From a checkpoint of a small transformer trained on Wikipedia.
Size: 12 layers, width 160, MLP 448 GeGLU, 4.63M parameters.
MLP neurons of a small language model. Each row is named by its layer, matrix (gate and up: input weights; down: output weights) and neuron, and shows model dimensions 0-159. Each number is 500 + 25 x the weight over its row's rms, rounded and kept within 0 to 999. Numbers have three digits each. A neuron's up and down rows have the sign that makes its largest values positive.
After each neuron's rows, "fires in" lists the words (lower case) most often at its 100 highest values on Wikipedia text that the model never trained on.

L2.gate386:496532502518472523485499483456472490506486519528489480475489487548470477486519450507450502499500476540517521501487511506506490497537497481490488455529541510481473512459497545512519480483460525469472483475439491510492525522462485506488481469528520528490506513484461527475495505484553518507523490495485465506509516534548529540474541535479502475474518510520448537494494505545466491538478504501532541511513528520468485501491487534522519452424526487505526486495493516489467523509509500
L2.up386:477522498510466455488490527480502528470509522486509510517525521506532551520471530506481419509482516517491524523484481498499534502505508462448520476503488512536458512471518533483519507531513506536478453514502462521530503505487519531516541506484440500499523480499499506484489452467487477427454466520487477488487513495479499518501503492550509512511527529509516481512488508501506522520480544523466481437513450475508527509502519541466495513476520482497524523528529476476505463522480481
L2.down386:482507511537516514479516500492526474499484494517492516515528485512515528484537473466524515506589489507494488462518550454526521518462517527531497517521530464483515455516478442539499474469472495495513529500459504479481503483495478473472477514486530497479531522525489482508548529503463525531491511536487510520530522515486469531503512479476488498508430500494511500468533534469490446515518487488508519510461531544485481517482484515463480480544496503445475472487474534490505494485508502
fires in: "will", "are", "to", "usually", "is", "been"

L4.gate419:496490456509505519531467451493461502527500509473512524540500524475532465476539519503481532445480502491516483538456541499503456485490524473533497494488461510534492516518522488510456514498499473488496495495481461472547480431482516515526513530507508497502490510509535480501491526513506491535484530521488484500535470497498515550484489486482492454445545475500493519471479492471517476500485453471453480493488491481503514501504535523539460472548498505555510517486512478472510518527468465
L4.up419:455504503494514483507499502512479465491531468535549484515511508528583495520519485479513497518483494493477488526455524498490523510541448498539503522509475457457499486478476491502484506511487495484499508522466524454463487526508499510505525470489475544533508474465477448509524517480544468476528462525507517492487487472540506470520469466534497499525482451523498516471470489524484502497513499532498503490494535519516525528498464567487497516502545535484476540523486533521521500494459532
L4.down419:450496501506483514521489511554492459512515537502467464482476516494500530510489537485505502508484508470493490533504512532474533522509475520482523534490477483499507515496502525472478493508461506495502474565534546450488469483490521512522537492529499486500471518567493457480518575526504528516504512500506500442506468485451527540508502467502522518492540538473491534497483516468536518506495465479504488509476498533504480538495502507529529493505508449477483507485504488559495499518486557
fires in: "the", "s", "a", "everything"

L9.gate37:477525512512542442519563570466515499513544485505456491524530489519475528470425510481452476515549519509519490475494505487512489488502486526543472471490508506501534504519475484506481516459505498508474488543519511454497477482497549491518485525467526511503504462486488490526475510477503508519493480468515478500510496500442470520516543526463533500453534513521513493482482499492503477497519488508515488460518493513470469502536526511475470499517472454485506526498512530462483517501460510
L9.up37:527527505487463513478503508446509447505502513512490528489477477496501482508469453526476494487519520452493494518478443545533501491486489534447487441487480464490536497524498486478469509503469557508481497519473515490489496516543511517529523497511510485489500506497516471548534479510486531489482497446453434514491516488485485507501492511515515475491489512491500507505495470492503486494448475496516530450511497487481472580473473499477483416488516492513486518481475520479496523494517503
L9.down37:493491515524519520496528496524515501475492487469549479512505493488478481480514496473498532499501562538512464490422483486508475482516459445500520500466528490524522520484503539497557486510491542545508467505499503482511537499504534451533512514506474504476468477501547519490495439509521499491472486498500508471496503519482499505504482499475445463503523546458522510503521446476545511497507531511509511529486513482466499443543506548507492541483515510505500492500525518478491514522476452
fires in: "with", "by", "of", "under", "against"

L4.gate372:493464502477475521512455517499506502529506480474497537512471526496481528505532489496467474508501472541524514519513505519514491517540497428492484498496489501477453478522468526493456463467532495471481497496525513471517454501490495488490532479488490482514488554511477518531528499478494488493470506529474529463507533436533534498477458526524464499488495512467491477526460501525503527540511524475467513523538467462534465540453476524532523471487471516496512529494475506525499513549492476
L4.up372:491462493469483472514437489504504501455524502459513516516476531505539535494567547491476493516475519458527489506496501493476479471524494479496520524508492513457504487484497497496491523521477545464465541513520480516493489514458487490532513466552522529547499525528506528458488501516497463491500473449512514515518539509522446479466502484536463455523510500547484509525483495475543516539482530529480495536540488531515493515490502525508513481483527510506508517509492516520520458508458483
L4.down372:486525485483495492506553509559549464494518461483512523488538546499485486519490496509506475509515479531495513479496501494525473502515461509510510558521523498532486482528486505495526569504526522453514502535458520517524506497528523517497502516495515504472500527488527458509471500524498520536507510518527494430458479503487518481509509567527510525500537498510453497459459509475517537501476528474475494498494542507526507532531509557480493492495512508503512487501475520559478464535512521
fires in: "s", "his", "her"

L9.gate256:473523504523546471503502554487486473474556484469514483538490527458507507467448520530497507499482471456513518505519501508491527455480507517549519546476504514489484482473511464527473494499458545517475489543525511484512518487502486511513497522513496453473451530487489466520509530496460489457507473488505491508509536531496516505503497522522442517504547544495504486519438550511539499491491445526492499469522490510504515534488525499516498490505523514501480496534492493440502487513466497
L9.up256:477542485486464489568515503512477502499506554494487448553480464532501517488515507521466548504470552514498511531454489475460507454528437516527469513525479534455507528494479482479494525535519495519474510522527495459474508506493483493490512527508482477529494497492517475513474504503515475548497485515515502500430484514453498500519526516489485540473479529530491492523479473480514541490493513507492494478498451495505483524478479519526478493521497535448536511492470509476510504485469482
L9.down256:486497521521476497515449480501487525497526523455497527511538483537476476519518469455475432457506527516473480527524491517487524479494448509524510481481484520529535500504505529510483508488520525484507470550477488473524455531490482529506518535541503534513502477517536457520485458511531530511509514507498505471521499466477475522494517514496526512510485508529506503474498490504510484521485486487516548498516507498492463565525513523490454513526521448511455511547453519449502466505479534
fires in: "of", "a"

L4.gate193:509438490503491474499513542512481491517536502448501505506521517539500516513504470468508530517499499516512537542502492496506487460504502512527473520509498488529455513460506508531490486492469517503504521519523517508513488460539501488490548496504528511534524505476538480462515458488508495529537503498437480544531527504451531550496527501510503489459485502537502508496475498492547497511464445463499534520524493511425490500461465495537457513466472501501489544496456518498508537493504501
L4.up193:539473511459490443535505459505482505489489494517520511498493507468506532569503505451461509471481510532496450519507530450483498466514492471492504516495504477476523516486507468485492501511498509540490498477512496502510478513546444543500481489533482505481545529454466489504504480489527459510553521504503481511550508516497470523500460490497488487481476436481477520523491485515499464467469507479499508515466529552484528531469545491484493527503514463493524486507494529519512472553511494
L4.down193:513521470496534508485473480482458511516539511528567507491546513509500493496485480504553464524499453485525519498493497469520457533535510507537508491551525502511487529450483463530482513478491506498499493513473494548516478482511536479478492476491521499472482492466516477533545555507491481508451511506524484509450510537465448523480507517510507481544506483481502467462504520493514505528529518500473506488463538506508476505470549459487528483531491468465527476485491507532520470473510487
fires in: "and", "s"

L4.gate158:481459470483469511475502497515486481535528544487537526484479533537528476514522494455490485513452514493476517514510521491530486490504504489465452528505503539515476495492512500529468533513484520507491500506476528438526505494554499503501480499479527519507518473511549451478491464513531505498503519461466486502531529484467436515490463486497479494479517537529475529510466496518528515492525525514483537503496426528501459498492496515496520480483482491469479506469498491560482534504513557
L4.up158:534529480475536496530531471549516508499501504559495482495493507491520509545498480487499541514504504461470528499506496464463491450481503515526530518493553529491500532455468469536490533516501539533513553475504475487487489522468496565489510494498505474514474506498488505489492483528508510496536502493464526546448479491520543498504528455523515502558496492491497510464479512533527498445495514488484518492504483508513485518470490455432465475504498495521528478507507510526534505465474491
L4.down158:524486519490505539521512493466445430499469440482524514529525525522479484470482488494483457510517509546515498503527512513479495496447469458529502517516453430491536518529527522493510479502470484480480480491529515499484506510498516494498492513525523542537497480491477505520476513457468498505450501530513501464543506546523490469521470504517510505526515510483541577520474501447511510476475523539453517471490516483501492489519488490539495526504483481473474488489491517492495484496499494
fires in: "s"

L4.gate389:473509451505505509504456569481511505517502497470511510510514500499499499534494504485466499525541513507493494509454462539493475530546512523464513506491471512500490502504507468542528481514500500536490481501538477459483460473453490473506488508504473519531486523464476533446507467476533474507468516495521473426517527504502520480522462512498561538526527505558530505480502548462546512515477520505466491489524488462523517485490474526532512484496532500519491517491499486510479499467473481
L4.up389:529492511495516507464438525464535486569535476481436519524506498490485506530495472505507476517502511523507507530508475485499468525541502509521482505474510541505489547524496513557506419511488516534490486536537472523485491474519459516517523497513512518503505478472489490502514460459494508500519476444540510458503446498514493506505524506495485510471488514468498465486550502499511503528476488541529515527507458503480547457511513500528504513519464510529519484506470470510517521501512479
L4.down389:474568445455475463517481525521507489513520456516531511503512471496488498427507551487474507499508441479502508539486520519463560532503485516481518464473494483463445536518504500500494463495447500497531485486529451510496480492446498526515485493505455528489530460512497486507501473502486501503527503462472470493486517478514488474509534501501494506535507504486486532525504511516515476517446504494528533508468499524477524524489488439503511498517505511512539490512483483524464484491501488
fires in: "in", "during", "after"

L4.gate124:478519538536465467476454499483507510538496488504494510509461506474508467476534491452523544538486506466480508539496501501481482548545481510488513465512487564452512516515519518494467470495477491517466501501503511452504450477526446478466525495554488537503493509501492471505518508487488517489469525498512521514519469484486508506506460544492502503487508511479520464511464524483534523534487471505475524533468474473527535461480505539539483514501515498531464507545497537531490517510488529
L4.up124:459503507444456476468493485500530479496519525496457503482501533521540545515501473525506530454497471495477493492512455459486494483532515514505538475451461485496469496480503541446491522510493551530509485508532518521478496534483521508542493491460531532525451518493476523489493465537515513523508484547516506508482507504509510438496537481523508541500484509469480508487513538489480506485540506525514520479512493484491478472493481516513497520503465514433503492471472540521486501508538464
L4.down124:515486507490517510517458499464447518506536532477501529520507491571530514450469470519472453487512495475499501531472555510455477497555519524529468504519451514529458502493503450532484512489504484492499502518499513488497484487457478527488472518474484517472480550499505484516510511458482503493535522543480482510502499512543507502506496476513456490559484482489488490507496528469469520525508477517506488468527497500500531542432487511517519519458509519518495502539516505498483470517542476
fires in: "that", "because", "thought", "said", "failed"

L4.gate151:514473479462528485502472508497467490508466534466492498517492474489505516482496492524473507521467489495524495494466497541457487470501492498475522553525475556524502448531499503507557501505558486489479457523509463524511525486502440481493490509476505524511508514473519490496512463466478513495509481506499492462498510505533519568489487501446499551485479492533558506467531469481502508517462441485510443473489507456511488465470479484464510494510497499500486482536485511539516488518481505
L4.up151:491517500479496485505518498502511494553502455562498483523540485493466480533502554516474500503491495495489470471473556528508513488532498526483482503493487489521520477511508567507500516513531494516481453509467509505465511478514485494512485489495534470518482484482501511509498514563527503483512512493533506503531501530466533541493518491479492502457498499547522477484512486461555478508443498489519507463545522453472490519491504458547514467532473500529470458516525477449470514496467531
L4.down151:514485495497511508507471467511508490533506512521467505498507508492509507484524509517521522485514474463500483452505497573488508487498458474480478501471495486513473504476503505530509487557437457465533490467506510527508507519484475503503491512511539488501507479493501525493477514493515491482475494502524501550504524506474522468474473476458504483510533503483534484509499535404567475501537468499447506499469521499457537511466487521487447467544530487519501473499523447520501517470483514
fires in: "of", "southeast", "in"

L4.gate70:500504471488526499504484515499501484544510490499469457480514510462546485527488500491503462509494488475527517484527505508500472475517508466534485499507485495527498515418460498523461517517496510504446519514516526486494482488509465505478478554525488494574506529504504506473521494503511513485524452470543528479495499464504510524478497500523488537533480508478528512459440439529506548525498504453495505473456502483469475512502449531498475508495489467540501498523462454511489503507475476
L4.up70:481465471487481517512508542540470498541485508513525474494517515482565503500541467530491487500522480495520499516503485464495491455494523487438490480487520477475522522500471462503484508525501496477503501476502490500516459552514497537518484498523510480528531506501501496503484451497546514501500477487557489500548506505500488533544492520520492475462408485544476524496518515558469490539501477503486451527494543487479491489501493531493511529478512540466512505505473471494525506460524509
L4.down70:477527505497498479551503495497486470528502481511495517466463531508474519512486509483505535486511528499538518511495519495513464513485477494453496475543454480471478508495435480563477511508499518479445474451521495504503553493504521493525507503474494486520514529496497506493511508529489508445502445555530493487504519475499528486475497527465515481522543478503478501514530497490533481476521504503478516479495466464493536509563482481551504459519464524475464467521533467464496470519507523
fires in: "the", "there", "built", "named", "therefore"

L9.gate93:530522489497507480476467504481483521483502475505524492476490501536536512478472470470508479527496463494516495497473524499449476498468497490500500499525512520496507521473524479510485512502495516540538507532460520508539566487466503531490484512551503497509497517487520477439485519488528529454485498502526475502505519450521505461509502476543527525529531518525494515503533524456529540520509469508467499502485478567506487536450521522468442494543495483521496448467507527510495530478546507
L9.up93:505519465503503518491525489519489492517485503492463504512507517514499492538499496513518463484544530439512496489456535479467496494507531481427505543509505472544500532497514480516495499519472485445483505458497478515471574525527459511469472496484493512482480495520511470530564462462446493490478490515516494477506465496523543507485463504503516506494527479526506500460546521473509484505467497464502496483527528533474501474510521501507478451486483529490482454463520461491488466487513501
L9.down93:522526513509503507455522516508516512535507519508488494510500552485509521534499443486526486498514483484474497497513526498508453509522452538491449503467493472507510502464495480515517471500491540529500514508469514522436550537468514493496515497503514471483510471523505472510529537489540455505515517557529507539505510505462479456470481484442501461516444444481469489514520529474510518559503526539495517514510498515475536503523454493496495519494482506502484550498505510501478520490492534
fires in: "was", "is", "were"

L4.gate395:528467512501498565476494505482489479535507504494468503456509482488488512524473440470511488480567477513530529536466498501532517509519486546473500518503510564505505483510470479496483466480498535502533506489500538487500497502508488468521501461508500515494528468463557473467495522441531534490457487487453489482504487537535509499488528459492486534491486504533502498485538488475524475504479466507481461478534525494520486502467498533496481546484501496471506517512537516510519502461501554
L4.up395:530524553480515459505482458493475464501524492504499523518535508475477483474537478494534498515479458470498543488476460516476532495489502483496525492482468457543490444483466537486507480497529489523522522508509523507500523462485519526516475474465511479457508453470496487518478463497479479483491496516475490480513555478520499501536483495469533526560482531546516519495505456531483519498485431499515466490507489501503507531470468486531482498462509481502527507459530502525509506475463478
L4.down395:476495491525515501478517537469452480492504544531483469488521468481472497510443490516524500454514498542504444510500465498491480500483456500469511538538526463514499507523511496498502483492477508440495485485469456497512484483532463517504534508493514488525525510472520496461473440497473519525479490511492512516489458565484503487490469474463500515491500502534535547474524522491479517517465494497508461480545520485514499497450514544462474495529526490475459486506489534500527463510465502
fires in: "of", "with"

L9.gate64:475509485499553556459516513507468481508499527496510436479489496484467512507517493518469528486504442489544467512507439504500513468524515492512539475526465483494513509468526502467488493505494530490510486491475494497525472526497506523470512457512436510487551516479493469506505496468533480539524486492545501497502431498515507519519511452478533498516504477536504485450486509477460478491502502518463493484466498494446526506473518500447487507482475517514526499474527483507515557512494516
L9.up64:502498488499500533470510502491493516498471499523499477506511516491508440482480505476478532505538457524503508476500534501502528468527526499491527519529477488501477515463452520497522502495528512464439505459516480480502499499465469512507527502490443510514476506519486469482531494430529494460476503538481514460514534511542475496470535469493432510555482495506505543484471515475527496480532510488527551470458533522497479527521441485494487521492486477534478511507514488516462523507519524
L9.down64:538498500532516495478531529502524536531515498498545489506517473518502514525526501512476484496498449518521462452472483501517446515497526530453509529493486525478476523504510516517458501494503540501517426446449495543496515454570533541498520495481478514524530495505477445513490565512481478500544522529525481510485506497457493513515490505516501490503495483515512513534492497495475466532462524533487518452507482498483479513527519500484493490510512473498499479477508508521499540494477548
fires in: "was", "be", "azerbaijan", "being", "ranking"

L7.gate400:471508523509506465518467501452508508480512462550508506507553486493541517517467510482498451468537489523476500514505486486497486517509506495495476494490492523505477499517500479491500485518536487507481507523528470538469494479447543567528568458519545471480485491492482505487502501464490507530482538487520477500523548440480539513481476536496509503521486533519527491519497504451566496471509531532513483521498525549530490495504478492532505501469459480482447485533492507504518506500511511
L7.up400:492510499505559490469467486519492488502506494510538470447498492518494501479497501505510510495489497485513447521424457494491508495483483487541494500443497501499523512490536502476511523514508479519473539527536483478510482547534553507566516513473502504547495476467496455501458499481487515513521479510490496538493519508497520533453526491532492493471463536496463495507523450511481498511486472543508470462531460514495528515497484525474491504512482507534493513525481462538546484473552501
L7.down400:517529495487511493464489481462550517488507492470524530450520486520504505465450533426472475470523508478552515531433507505469492523454508520499495510475500546516520491489503510529509508522482528501485518557498437514544515548543481486470463520467513496489499518522482512555539548484498496481497511488495500511482496481523495473531526475502505527518515485505496543501496537508507489512510501498486488495499500492507498468506476466521485465496471492533486504466511524525487441520471535
fires in: "of", "on", "between", "among"

L4.gate282:504532505556489481489452509520479489508547466481475515487515506496453470483480465503539503526504488516504495499536523491487484549454533483489524528525488498521485517489511501536487495488509455480491514517464479528505504493486526526501555478509491506462468513495464491531440448497521509493498503532483489506549491500531507541487549521466524469544513496458492510536533471550506479522462464497473498484478496508451516527444492488520492504519515504508515471483505536479493524474451532
L4.up282:510547498545511498491451553500440498504519536482489450497555516505475514490488475523492471486533513520489481549490503519510454490458489488505483520529533534532465544537489468507475463504575496508509491509517503500477502502513513535517539530529531483471474497551484525515457500468502509486503460494536505479506505504465489516477530534493523516494471475464522483523511452541493493508484502494506541522528495497513485510505494519458516512518496460491468496469461539487505510517493526
L4.down282:511481520463497501492496524496477441511507483454515555459460463503532511473477522495531493518523529511531506529491530479525509529520497513503513512474506492509503526498490489544497476483527497507471480524487480525525530446501492522482521505525483510481485488487448522532527505521524502503467521455478536480454426491471525506541574490521485467481505513454496495494469502518484500514505509518456506511520481542481519495490509484412487472496505490510499491501513553528484484495509469
fires in: "to", "give"

L9.gate79:461492464505507485491510494507522525481512494470460507518496561514493524561501458504453486508495513527514488498448491516497522466519494492483542529460546514509472505522509483484527490480484531532507512572477523478475486486532515480535495496541504502434489526536501561515470540493518491534512514514497561495520522465512494501474469461468451498502506494535462475506504508531488540505539517509499520499493506538502487517480490526497484494490511495499507525439512512536538518503500474
L9.up79:445487519525518502497464493433516471497517494477551544510484516496476497492517503506487530499545505482502487483453483500484493491479513487491510525528556511514487524476497491484494488497493527496549462506501481542484520517518485479517459481517499481447499496522491517499518511494503478497496486474528514498522499497454469487497550492452509540466446526486476452494502548535476480532544492492512542448470536495479513513497518464465534471490499532514475483549505487484463504435495489
L9.down79:489528490463536476509509480497507539483490555477481500482508474493497512492498463509505539492542482490555524478417523488532488494533532491484505485480508505507444512507559463470503535500508532516515482528488480504536502487498493519490486506505448537511456501499512497522477558502487505489502507525473526544514494528498475497513464466468466492510476450433488486467491486532537502515496506515516495485527513519479504507510549528478477489485533508489497482456497483493538464522470546
fires in: "was", "is", "are", "not", "also", "independence"

L7.gate418:497500442498498477505480501502514473550448468486535515542522497539536530523519494470511501496507519492470504533506520505518513468522520500504497508549489494486505520499492492534496529520514465510473497501452535492555473462501516512489521496497495505470551526518487534475490521493452513545486498499484481515500497495493512536515504525513537454530519524521522543468472522493500460518526441537532501509504545514457506530499421515506523490457495534507514528542496503512476455526508491
L7.up418:489506515488498516542545520501479481490488488488488522470517529510494520475469513558493539455496474541472496520486526500510543468528491492455509526511528509511486488516492525551508499480530490452505519512512505522469495530470516531556503505557488495542509531505497552479532520444518485502446514463459504505472482501529514469497536469519471544463512442484507521514516489517517494519452522499502502515519525504503466508532497506497491475507470530487465522501470486479560469497498489
L7.down418:485520521470461475501466437526466473519505490514486489474509497448467496497495522501517520503486476491515517474511491505492491522486483491489501484467489518467547411467513461493452471481497489510536525545531503498467488523507538482496517499474474476498509527478542490526472479541505456494465500494520483471492504483500461510476514444507508501436506484487439514538476508448487530496482516487532507526496505485499482491454528522510492473502463498493500469488455544527491486491502520
fires in: "its", "itself", "both", "his", "her", "this"

L2.gate270:487517513470500490539487498462496560520470525476501484497483563489495471518465505505539481492492535508524491468539490525531525463484505523511487513498549468459522497480488458510575523509519490498505489507503486508493522448510473465468491503534520507463526515469515479536516530492516489480508488521508454503527533507511508537487456436513519502507541490472494500496496535520539498465532532483476469483539483509540488480503501476518482496497527511481513489567471528506520474494501458
L2.up270:527508491534496501498444469433539475483523481506480481510496537526513487505493508483513534500508500501514477425456521491506534477523507492490524513480493470499489508487449494487519458520452503501460513477477485552470462517524493485489501490495498491496511470501480490515453466534512506501461517478488512489485461516565511518476497520504492558465473500541480546499493482481473452549519529545523491522549491511524447514532459487497491465481499513495502503498512507475526491508492525
L2.down270:476498486508501515489512491476489501443491520508548480476500512505522489497516553531485488489506489517517492521491480527537510529507464512523484467500526503485498537533471526527524518500519520488508503485491460476506507474493506514517514486462490492516483554469494522479538526475528500484469482534502511512515509489444517505473475499504506502476577509470472477485501538471510522481518467498513498490486493478474516525509564526495573543474543524521513553546527513433461475451508492
fires in: "august", "january", "july", "march", "september", "june"

L4.gate63:494492463521495503510522517521498474537517492554482443502525455510522485456460459557523485514550495495515469460507513499469496506514503561469486526471502494500446487514525486528506502478551500500455492480474476514492486491503486525494505538505515513503471489483488510512565448506529545486442505481501475522491529487502538511532514480488498523475510475512514511507482526497522489517502480518470451453491466500481529540508559501490516512493509483479499519489441467506483499478486511
L4.up63:505471481480541505527512527494485516448548526516481488483472469487516503504509503487493503509486517493507507454476521486474454472534517522521414525497511496547467476535505524520460523532531502515480488539479506497512500533503514515530502541515517515466500500471519508533517504532493496486472527482480464514512481467502472492504532539508493493486513432514570497470511491512517506501541464498533476470499524508518539480537546530490542472487501528498504456505513498510531489497469554
L4.down63:499496499488490500503545496514473477528466489502520502498541473502495511528452502455493489480509508529519470471490517528542493523476464520463474499509481476470469468535507453467530503529471498505496515553462509525536481498490515521482496488478516483544519481458486483544517504469573491517528483497500453520496520478444529473521540482521524504503465526465520447519508491505519495522471499525534515482505523530452488508506506526472467489531512468513482487487514463541516491457545482
fires in: "by", "with", "hans", "at"

L2.gate57:474510487452537523483497528459483458564478519498503502518509481504516523455529479522497543508504496477548528456503479517442459435494528496526479497531558491485526523485457544479451517469476479513531476535504518521503460486503521501470473509478510486522542551492499487521492489511542515541507483483495505484519527492509515479487515497478543495524501513516481510515477509471474523463498515496505525506490519480489529520500506518508516578513499530523535495476491515517472517487484471
L2.up57:494526492478470518517504476482509530518495531503497487496491526540503500495468506496490483499512519485518542521523487471517511529539477498443482539506497537452486501488542529469529569472501521468510517517488467533499522502458511490478472521536524476530497501518497480503524554491491475490549469465547493505527485535487539492471486522474502478484497506485552508450502547485459514482496507493510509495499454523486519484458465499560493472496518499476479496486491479503494543427515532
L2.down57:462482494491484520490494519480542523455488495515516542517498489475489485508522472519515477489490521482477530481501494524495500476520502460470440451451478532550506511505525507531477476536509465486537457490530464496501509460447520520490520499496493518482498510520503504462487484532501477491475493486493483442503509475508479475540483490460545520498491502515519525498440470467536477493498500522525494487499525488541478484494486476511498581497510516515551474513501476452499490485498432
fires in: "up", "down", "situated", "allocated", "download", "southwest"

L9.gate284:518498455553521504507507497487547499494488507498534526460459571504540505503510477496465489540499490504511533519526505534508523496547465485530500521520491469480520486486543514471466492499525461466514450526500514498522528473539514486469497515475472489529539529495475505492507490510504531542492525479496524485469519483543503499510487526474539496527498470486517505470449517495484472511504483490467516485527502510489484493472492477506520446489440521460515503450465520550494472493552496
L9.up284:530543482459516510438437484514551474509515494467498511465463535522486511467500464470566488488450509502537522478519542468499507428508520476430515536495528500480508519495510521497487485476518485492463536514525526472523496523530503517484492480513469500502496539508506499543510510479508531516501483472499519502481491500507521474449479490477469482488525484488495546528515489488476485464504535509473462466514535529515488506480495491516473466510513508470520527496497508552513502503503498
L9.down284:484492508497523498508519507490478546468457482520481522508548513495497513519481490538484532500480500547468471470523509573482483468517466517500486497502500486508516497521512513554495477512506487458491456515522520499484515504490506525554527484505467484474523503542523496504509521510446510481565519490515509489535534543498551546532455488534489553505497475502491507515546517511497514492487564506500476486518508549509488504482497538495505512577471486499501491502499505485513452522476510
fires in: "the", "s", "its", "on"

L9.gate38:474477499469467517486487480510511501522523496502468529469494500492505494564519514501490470494539468512542520507470516508485485469482501479526498526517529555480520464433537431513511529524515524496493464497505495479503536518486498496495505521492472508520498484519494532470505459503442514515512506461489499499558490524498551499539487494513529493550522509514503530505465486476496461517502483465470556512500479517508488514523444519527458479465515549480500514547507497510538483486530482
L9.up38:475496474504542494498491523504511482516518511495515499506455558505496499523500538524535448523505476506524512497481482435524483497504484460536531528464499517472446507511483537519495545518494508455515487513481470500502539489493487514484509460526470474522543526526511490553485499527525558540534502485530476484514527529509474458485481482516498529498499507522493506506527516498478534523509456463485521535495460544508531502515502488526538486500415485489487519500509472523522489495480479
L9.down38:510462499524490499566497495501511504468467467447507500463533523451508498519470515498529477530515543484526519542476529489479521549469462495473502513507484538503477515473472524489517522454505484508503477516502462523546478482514525509514539542473487504469492517516469505531506470458497448496494476526486487464525462505535570528514522510504509491514534502535499532503477468484545510469514508477513486479480487518505485488512473499524521529520521488515462505491499462560493459491504517
fires in: "the", "his", "s"

L7.gate280:494502509523497479534464505529482490519526530511525537530499475515466488467520525530528522515477498471505531488482453495536506467501508481503495481524518489465477479429445553488472511505506459505458534503492494461513500484520528457528523472486498517465507448473516474547496493506538531476496530476486492514503516542510478544489519507442479450504537509488535509524469531544484519528463465513527492517506482505488460513512527489503489490502495478488488477532479492483505475498541458
L7.up280:492467509505495467519460495489546526497479486544492477507489518501454523558507488533507510467502521512533498487461452498481490495473532506506486492490517498456490479555480465473520504478525518533499490499518519539524517507538505501540507479527467500484503478486521465516534498516523453491497506469514477474522509481558471469455551515557524466517512490484472519493516529471511482507516549499488513532461486508524489496524497467551534513483513526504546481531464503517486538544512525
L7.down280:540522530509525484516481529532463488502530514443507525522458502481482514492491492532519473458506595486519508517508506476494514511491462538486481505505522532536469489493494504482521530479491516512521488498497480483499504492496474482459489506501519522449466477460525512519510557510503494537493498518491511535574499515439495503528468504479510473476484510504474505493497494512488489516507482492532501477524481496450498476468501481453439520553450496500471513496504491515539477463469484
fires in: "and"

L7.gate246:453502493494497540491483515528497540524498517500496557482488550503510534534508488495563544466501485522484516508488476555466474487517493497568486487535484534486492484509475482470468460481500474492501444506533516502504506513518466493461555511505471524507478529472463521537496498480515522495523481523499467500510470525544517497530488490529513508492462464484455522509470500553490452517511496515498512517507527519501522511481468477522543535495483502504527466522484505524479464477466517
L7.up246:451527481509458469495491469473513517485493507502477481525516521517497486505524467496502519460458462526515512498500499512481489529488487496503482479468503510500489542481506510494505447543501519524482519548484512534524483508481520493493482507519491530503480501513515482458463481485529560513522477474556509492503504503496458521467530455500531512510519482496586534526483457504519528514520528514544492504481457483546506523476454518449501500480541487499545485460489495529499499452543489
L7.down246:516508532529524456575490511495482519500500516526502527469479502506488515492475510512495457519504450509521521492480501492496515534518488514502504506470493501514478490463512487493504471481517534442508463551478518521506501479473491496473475519513452508491497564467506523550530541451512501480523504561478535508492490521489520499503471488502477470470523495448502521516473527466512508502526571534508500510528511514482522481478464481519518505477508549510501452537510500525473457460481515
fires in: "that", "how", "only"

L5.gate277:493554493504495445464496504490502474488468502517498514479505518495532513497469479517468476538513499553540512545481498526428472489525514523482522459498542502519455495495454482502543453543465515490499462521490519496502501483496472492538550516552507531489475480473491489515486523502505512469548567468496444443500511483518479485480504534486493505495512445498484510523489494478501517522499540490489473546523491516526511498473497488482501513459508501518520507504506515475504512483530487
L5.up277:511482547467506475477539531502544493503508471500487533497471503513516498472513516497498445501484495504444488483471494496501515490522472532518502509522476496515499513478489492511456507543498545530523528549569452513546510515505505541498504508507478492466512537513526532484478454480507515489472519448460476523497510496494509467508487468512532477477475463479475470462533537493507497526489484472505538500511519443467516509513479484515499547527496501517465494477492501465494462546442502
L5.down277:501518503478515478511478507505493496530524541520516511486477496460507514506542543489480493517521499506522534533469509476471501495525446538506513483530487481453490457511470476500535494527483484469549459539520471505478518461483520515529516550564485516477529476484474453476510573530559499489528542513504491472497471472548463517499503509465483507499517533486482521516515474492483496500497524477471479482534502509476533490462505493474519538478490499502493547533502531498473493517509480
fires in: "after", "before", "by", "since"